Weights of a small GPT-style language model, trained from scratch on English Wikipedia: width 256, RMSNorm before each block.
MLP neurons of a small language model. Each row is named by its layer, matrix (down: output weights) and neuron, and shows model dimensions 128-255. Each number is 50 + 15 x the weight over its row's rms, rounded and kept within 0 to 99. A neuron's up and down rows have the sign that makes its largest values positive.
A block is one neuron, or neurons of one layer that tend to fire together. After each block is what it responds to, as a language model described it from the Wikipedia text at the highest values.

L12.down33:40 48 34 57 67 66 74 58 83 58 18 27 59 57 43 61 51 47 59 54 44 50 36 43 49 60 01 48 60 57 67 64 54 57 45 35 76 37 40 42 61 65 77 07 29 13 51 37 53 41 43 47 50 74 64 39 71 44 31 37 57 52 43 24 30 65 51 16 58 60 46 46 61 42 40 54 40 45 61 20 67 33 50 40 51 71 61 55 58 59 63 45 66 40 46 34 37 40 55 46 47 40 47 41 70 68 40 19 34 51 39 55 30 48 64 64 66 58 39 40 62 48 56 46 49 65 51 73
L12.down71:48 60 52 74 24 45 44 75 62 67 65 57 57 70 60 47 55 48 91 44 56 35 68 51 39 50 46 63 40 52 32 70 46 33 58 62 53 65 58 60 60 41 33 28 43 81 53 55 59 51 46 60 54 45 55 36 36 66 40 69 30 69 57 54 72 33 52 39 61 36 58 17 59 63 47 63 52 62 70 31 41 32 53 69 36 44 36 29 47 43 54 32 57 54 46 30 47 46 42 37 41 52 23 31 65 69 64 58 30 72 55 32 55 55 53 30 26 74 99 61 53 35 18 50 63 49 59 54
L12.down233:46 51 45 62 19 43 58 64 51 47 74 61 52 72 65 71 73 59 45 37 48 69 31 40 25 47 65 31 49 64 44 73 66 41 49 62 38 62 38 42 44 48 45 38 65 31 60 32 34 61 59 32 47 75 19 75 47 32 58 50 49 52 49 61 54 58 71 43 31 54 68 48 54 47 69 46 30 50 26 60 37 74 47 93 46 29 52 61 51 50 47 54 56 60 60 13 25 44 45 42 61 44 58 49 52 59 53 43 65 43 62 60 33 69 63 42 33 47 44 69 62 52 52 67 67 51 20 57
L12.down256:48 56 56 39 82 44 55 36 37 50 86 47 47 16 69 29 68 39 28 00 43 43 53 58 33 54 51 19 49 44 43 50 40 65 52 59 69 47 52 54 76 43 60 43 31 85 53 27 78 51 45 46 45 43 43 45 37 70 49 61 57 37 41 67 78 50 77 49 27 59 32 55 58 61 38 43 54 60 45 53 33 51 46 49 46 53 57 49 48 64 28 46 28 44 46 65 50 44 64 32 53 36 53 50 53 61 32 60 55 60 63 39 45 57 37 57 60 57 59 44 49 35 57 62 50 71 47 64
L12.down327:45 73 53 55 47 34 64 57 53 51 63 65 39 63 71 60 45 50 74 31 59 71 27 11 40 62 51 44 62 50 43 69 57 36 28 45 56 47 70 52 58 45 39 38 77 54 57 72 65 45 39 48 87 77 61 44 36 44 46 53 68 34 28 37 42 31 65 76 57 56 31 66 65 40 44 50 44 55 63 68 69 42 63 56 27 47 57 58 63 37 41 30 71 47 73 33 41 61 46 42 54 37 65 41 46 65 33 44 53 81 50 69 59 51 84 51 91 66 67 41 67 54 41 71 39 51 40 43
L12.down360:45 39 36 14 54 45 44 62 42 67 73 51 41 42 57 40 65 42 45 46 55 39 51 43 35 51 53 27 16 32 63 68 56 54 49 35 08 67 57 29 52 51 65 33 61 51 66 56 30 38 62 43 63 58 46 52 58 39 59 44 34 40 36 46 69 63 49 43 60 49 26 61 24 58 67 62 47 81 52 52 79 41 57 60 30 51 33 52 80 44 49 49 41 32 57 40 23 36 43 61 81 58 37 68 45 29 33 78 29 66 24 59 88 54 66 19 50 41 49 78 21 33 35 56 72 19 54 65
L12.down380:40 63 50 49 72 45 49 57 31 56 56 55 33 31 48 60 54 57 52 47 61 26 57 41 49 70 49 68 71 52 50 43 25 47 53 53 72 54 50 68 70 76 44 63 37 57 51 35 41 51 52 60 41 58 53 56 44 48 46 56 42 12 51 57 57 23 36 39 58 40 68 34 54 51 58 52 32 85 50 69 60 76 38 33 60 74 70 63 32 84 36 42 47 36 54 33 65 55 15 60 31 51 52 41 29 79 63 46 59 49 49 41 67 23 64 43 45 53 25 44 67 39 40 80 37 39 32 59
L12.down417:47 30 65 45 65 33 37 28 63 38 62 60 26 60 45 50 51 21 42 35 61 79 54 34 70 35 27 40 33 57 62 59 75 31 35 22 67 61 40 54 64 30 39 26 56 56 63 50 39 40 47 49 60 49 96 49 47 71 31 42 70 63 70 50 73 60 45 58 39 31 71 55 48 55 49 56 56 20 52 35 67 47 75 54 46 35 59 44 58 49 32 61 20 33 49 67 66 42 36 39 49 42 38 37 37 55 68 24 25 50 57 46 43 43 18 75 57 34 54 13 31 37 41 55 54 42 70 57
Description: Upcoming person name. Tokens just before a person's name in lists and tables: the r of Mr./Mrs in cast roles, bullet dashes, words like with, and.

L7.down30:33 69 36 75 58 46 12 66 75 64 61 43 36 60 43 44 58 37 40 34 54 34 58 70 63 57 44 59 23 43 49 82 59 43 47 43 41 25 73 56 33 49 66 30 59 41 71 34 34 49 48 45 27 84 39 71 73 33 23 49 69 50 53 51 52 61 33 48 55 48 62 79 33 44 61 46 52 48 75 70 34 54 64 70 37 53 45 60 58 63 51 51 69 31 80 48 48 38 75 33 49 55 47 59 41 18 48 58 53 57 57 34 57 60 63 48 49 44 24 65 12 39 57 25 19 46 39 44
Description: Short preposition tokens. Prepositions like of and at, mostly of after a name or noun; also the ending of a split sentence-initial preposition (F-rom, A-fter, Dur-ing), and look-alike word starts (of-ten, at-tempted, de-ath).

L12.down11:37 44 44 33 81 49 57 27 51 49 51 24 69 50 51 57 78 38 60 67 48 27 38 57 62 48 65 37 34 56 53 47 64 44 55 34 36 73 62 87 42 52 54 47 57 99 65 60 36 53 66 63 23 75 56 53 65 57 55 58 79 57 65 69 54 12 65 49 46 51 52 60 56 58 49 15 20 52 66 33 61 72 61 28 46 47 31 62 40 43 33 37 66 38 36 43 48 49 46 65 53 42 40 70 29 61 46 38 58 48 35 71 60 42 52 55 54 32 53 65 37 23 62 47 62 51 30 63
L12.down51:65 29 36 55 55 39 50 49 63 64 65 38 57 38 55 49 87 76 66 51 62 50 49 12 47 57 44 66 40 66 42 56 39 52 59 57 13 86 16 54 31 30 43 46 58 62 40 47 60 58 48 55 79 43 53 35 66 39 59 52 44 69 47 98 51 48 41 54 34 31 43 38 55 48 53 51 68 34 55 56 32 50 64 37 57 49 27 27 55 37 76 40 52 45 11 44 57 52 65 42 49 37 28 39 71 74 49 68 59 55 46 50 52 61 57 33 47 44 46 60 48 66 48 42 34 62 26 45
L12.down143:38 54 53 45 44 33 43 20 64 38 58 59 72 39 77 49 54 30 12 61 55 25 13 61 27 58 44 37 69 77 55 58 14 47 48 57 29 45 63 36 61 40 43 47 50 70 32 48 29 53 16 40 46 36 60 57 69 38 37 58 31 57 17 39 56 51 54 52 30 48 73 48 32 59 60 35 41 54 60 62 57 42 46 48 58 55 54 37 45 37 24 32 44 35 40 49 41 48 48 53 38 47 50 77 49 58 42 38 54 26 74 43 33 45 50 32 40 58 88 15 59 37 70 59 27 72 67 56
L12.down183:65 37 82 71 43 36 54 61 15 82 62 30 59 54 65 55 64 65 72 60 97 51 66 49 53 56 63 36 53 28 22 28 34 85 54 40 39 53 49 70 50 67 25 39 84 49 68 56 26 10 54 57 70 42 40 30 36 50 55 42 16 53 47 61 26 68 72 61 48 38 31 27 39 48 37 26 69 32 58 45 55 30 46 55 27 21 52 73 33 33 23 27 00 66 65 51 48 68 49 56 46 69 42 22 63 65 50 40 71 63 72 42 53 51 39 51 50 61 70 61 50 52 56 50 59 64 53 40
L12.down194:59 46 52 66 52 71 32 51 62 53 63 34 63 49 39 58 37 40 62 90 67 55 27 55 55 57 58 60 55 60 50 49 34 36 32 28 57 33 65 31 50 34 55 62 44 69 54 47 51 27 66 44 80 41 36 43 66 34 72 62 29 48 69 72 58 35 35 51 12 92 56 10 38 61 40 74 55 38 50 41 48 53 16 36 53 41 39 39 28 43 54 74 63 36 75 15 11 49 60 71 62 83 41 44 44 66 78 54 50 60 58 37 47 59 69 54 74 55 64 57 71 34 43 26 57 67 67 50
L12.down307:46 65 48 46 64 43 42 57 32 67 62 62 49 46 48 38 53 51 19 99 43 34 56 57 50 48 50 50 50 47 45 39 28 56 47 28 55 68 48 56 48 37 50 64 53 87 53 33 26 49 41 57 23 50 50 70 55 57 65 42 63 68 41 46 33 65 61 60 42 72 61 54 68 53 36 41 71 35 49 62 41 37 50 33 50 45 43 40 41 43 66 55 35 44 55 69 38 52 71 54 45 55 50 78 57 48 49 53 28 28 64 36 42 63 48 49 45 55 66 79 32 24 55 52 29 46 44 43
L12.down331:52 52 54 37 51 24 50 61 40 76 49 78 51 59 66 60 70 30 38 76 64 55 73 38 52 49 74 78 24 83 47 41 71 99 60 42 43 34 58 50 26 70 60 44 39 68 57 54 46 41 30 59 52 88 33 45 52 49 75 20 40 68 61 42 53 46 57 74 57 76 19 26 67 32 52 53 49 29 41 54 53 37 14 42 54 37 65 39 71 58 64 65 59 68 72 18 43 50 43 34 47 52 49 69 77 49 67 40 20 57 45 53 33 51 69 49 46 51 54 63 52 52 48 56 53 66 36 63
L12.down355:65 47 31 38 76 61 67 56 52 73 38 36 58 52 60 36 46 35 72 08 53 45 67 58 53 45 41 65 46 64 66 48 53 56 69 35 75 61 77 65 39 43 56 31 42 99 57 53 42 45 49 33 70 33 60 45 42 40 33 53 35 28 62 44 64 86 60 43 38 38 60 50 37 35 72 59 39 57 32 60 62 49 68 42 42 33 49 41 36 64 51 40 64 52 39 66 52 45 43 44 46 80 29 49 47 48 52 35 66 36 37 54 58 61 36 39 61 55 27 44 49 44 33 25 38 46 51 47
Description: Word-initial consonant fragments. Short consonant word-starts split off as their own token, mostly p or P, especially in surnames after first names, e.g. P(ickles), p(oint), ch(urch).

L7.down325:63 64 40 43 55 66 58 53 44 64 59 51 47 59 55 83 64 61 61 61 62 62 38 54 69 71 46 58 58 43 68 16 52 52 49 24 54 86 63 50 32 20 40 47 34 71 35 39 51 58 18 39 38 31 43 21 57 16 58 50 54 76 63 55 48 33 21 51 40 64 45 54 42 45 53 34 54 58 51 76 39 58 29 60 61 10 42 81 46 44 44 40 55 41 58 57 62 38 60 62 66 54 46 36 55 44 35 49 33 20 42 28 56 35 44 62 41 45 65 50 45 47 41 77 32 56 39 41
Description: Word fragments, especially " p". Subword pieces inside words broken into fragments, mostly a word-initial " p" starting past, public, piece, poker, plus endings like Gener-al, Bish-op, far-mer.

L12.down74:96 37 53 42 57 79 53 55 50 46 53 32 59 55 70 41 26 33 46 72 62 51 66 40 51 59 59 35 61 54 59 53 30 44 67 56 56 11 36 15 65 47 50 45 41 50 29 58 28 16 25 53 37 37 32 53 53 56 31 29 25 64 27 37 57 56 61 39 56 54 69 73 57 24 40 52 48 59 10 58 28 44 49 35 21 54 62 41 60 72 65 41 50 66 56 38 31 59 37 31 44 60 47 64 63 48 45 63 68 61 45 49 59 36 32 48 46 49 61 32 43 73 38 75 52 68 49 36
L12.down110:47 58 48 47 50 27 77 71 61 52 81 35 50 54 56 34 54 52 60 73 64 37 46 50 86 38 60 55 37 48 29 51 39 70 49 47 38 25 47 48 33 71 51 83 54 30 68 55 48 62 45 45 64 53 44 33 60 40 74 47 96 58 65 35 64 41 59 55 29 61 61 38 38 56 62 23 68 48 35 51 48 25 60 60 27 69 22 55 42 16 46 39 72 39 54 73 20 28 54 45 65 75 08 60 35 33 52 58 08 49 54 45 60 72 50 44 18 50 73 68 51 53 48 57 53 43 73 38
L12.down195:43 66 31 34 47 44 32 15 40 61 87 24 64 43 44 48 53 49 59 49 33 44 35 27 67 50 74 58 52 37 37 40 30 31 43 44 46 56 31 26 65 71 55 61 76 27 61 42 40 47 49 71 55 70 58 25 51 49 59 37 53 71 57 58 12 48 37 73 34 44 39 41 33 63 73 49 50 69 18 53 51 50 47 47 70 28 47 53 73 83 51 61 48 45 47 47 27 66 53 56 59 58 55 54 60 42 38 50 46 49 59 85 54 53 42 52 38 82 69 70 36 58 35 40 51 36 47 47
L12.down206:45 50 45 47 35 30 38 42 59 53 59 62 69 38 55 41 56 38 38 41 65 44 62 52 61 59 65 41 37 71 64 75 45 61 15 49 53 49 52 47 51 50 61 60 63 52 65 48 19 68 36 41 37 35 48 66 68 45 60 68 62 14 66 40 36 48 46 38 50 50 33 60 52 47 96 54 46 37 63 48 26 37 53 40 61 37 31 57 78 39 79 90 46 48 49 58 64 54 24 77 49 35 54 72 45 67 35 45 38 39 36 54 60 44 34 34 55 57 35 43 52 00 53 42 37 55 54 72
L12.down214:56 56 41 77 61 33 52 38 75 65 27 53 65 60 61 44 47 38 77 45 20 43 49 55 64 60 64 27 43 27 33 56 54 77 40 41 57 61 23 67 50 03 44 50 56 55 37 45 52 67 58 65 54 65 50 48 75 26 31 45 46 53 38 25 63 35 31 66 66 59 61 73 46 56 55 56 69 23 50 49 68 58 68 48 54 61 68 16 31 57 33 48 37 46 54 49 45 40 46 59 50 53 38 41 50 58 42 45 80 39 94 22 53 40 69 57 72 09 69 80 29 40 34 35 47 45 65 56
L12.down304:69 36 35 60 26 46 37 52 33 00 74 31 72 53 59 42 46 52 45 61 47 66 28 54 64 47 88 58 37 47 55 46 57 26 36 58 66 38 32 35 41 37 63 44 40 42 28 42 36 57 50 42 35 36 71 48 80 39 50 51 26 61 85 63 51 52 47 73 59 73 63 43 66 43 65 40 59 31 51 57 25 35 72 20 60 56 57 67 54 70 35 32 67 39 83 38 58 73 43 61 65 59 54 53 39 61 63 61 64 66 85 56 51 37 56 55 56 75 52 48 40 34 56 64 27 39 32 72
L12.down415:64 40 33 64 49 57 67 58 39 55 61 51 48 41 41 54 25 53 39 33 69 49 76 85 31 51 79 76 45 47 25 43 49 75 49 48 32 48 50 18 72 42 67 51 52 38 57 50 21 62 50 55 40 38 69 46 45 67 22 21 50 72 69 45 34 37 36 58 97 64 49 37 25 52 42 49 50 69 85 45 72 46 37 46 66 58 70 58 75 48 77 57 54 80 37 47 37 42 54 56 64 59 62 53 41 37 62 49 58 49 51 39 75 44 54 62 61 78 61 45 54 52 58 23 64 35 39 43
L12.down467:45 61 58 48 54 47 41 26 62 48 42 54 35 35 58 54 73 36 67 44 54 23 38 53 46 61 61 50 35 37 45 45 47 55 73 51 37 11 24 73 45 11 75 07 45 88 72 69 78 60 58 51 57 32 63 44 58 43 71 42 57 68 25 53 58 50 42 64 50 60 70 25 27 57 73 57 69 79 60 69 42 43 44 62 53 45 38 28 39 49 42 36 47 53 46 35 43 45 35 29 32 99 73 46 45 56 68 87 45 51 40 44 73 55 55 57 43 52 57 51 19 48 48 63 73 29 60 29
Description: Early fragments of split words. Short pieces near the start of words broken oddly by the tokenizer, often vowel-initial, such as ec-on-omic, a-u-thors, at-tached, an-nounced, le-arned.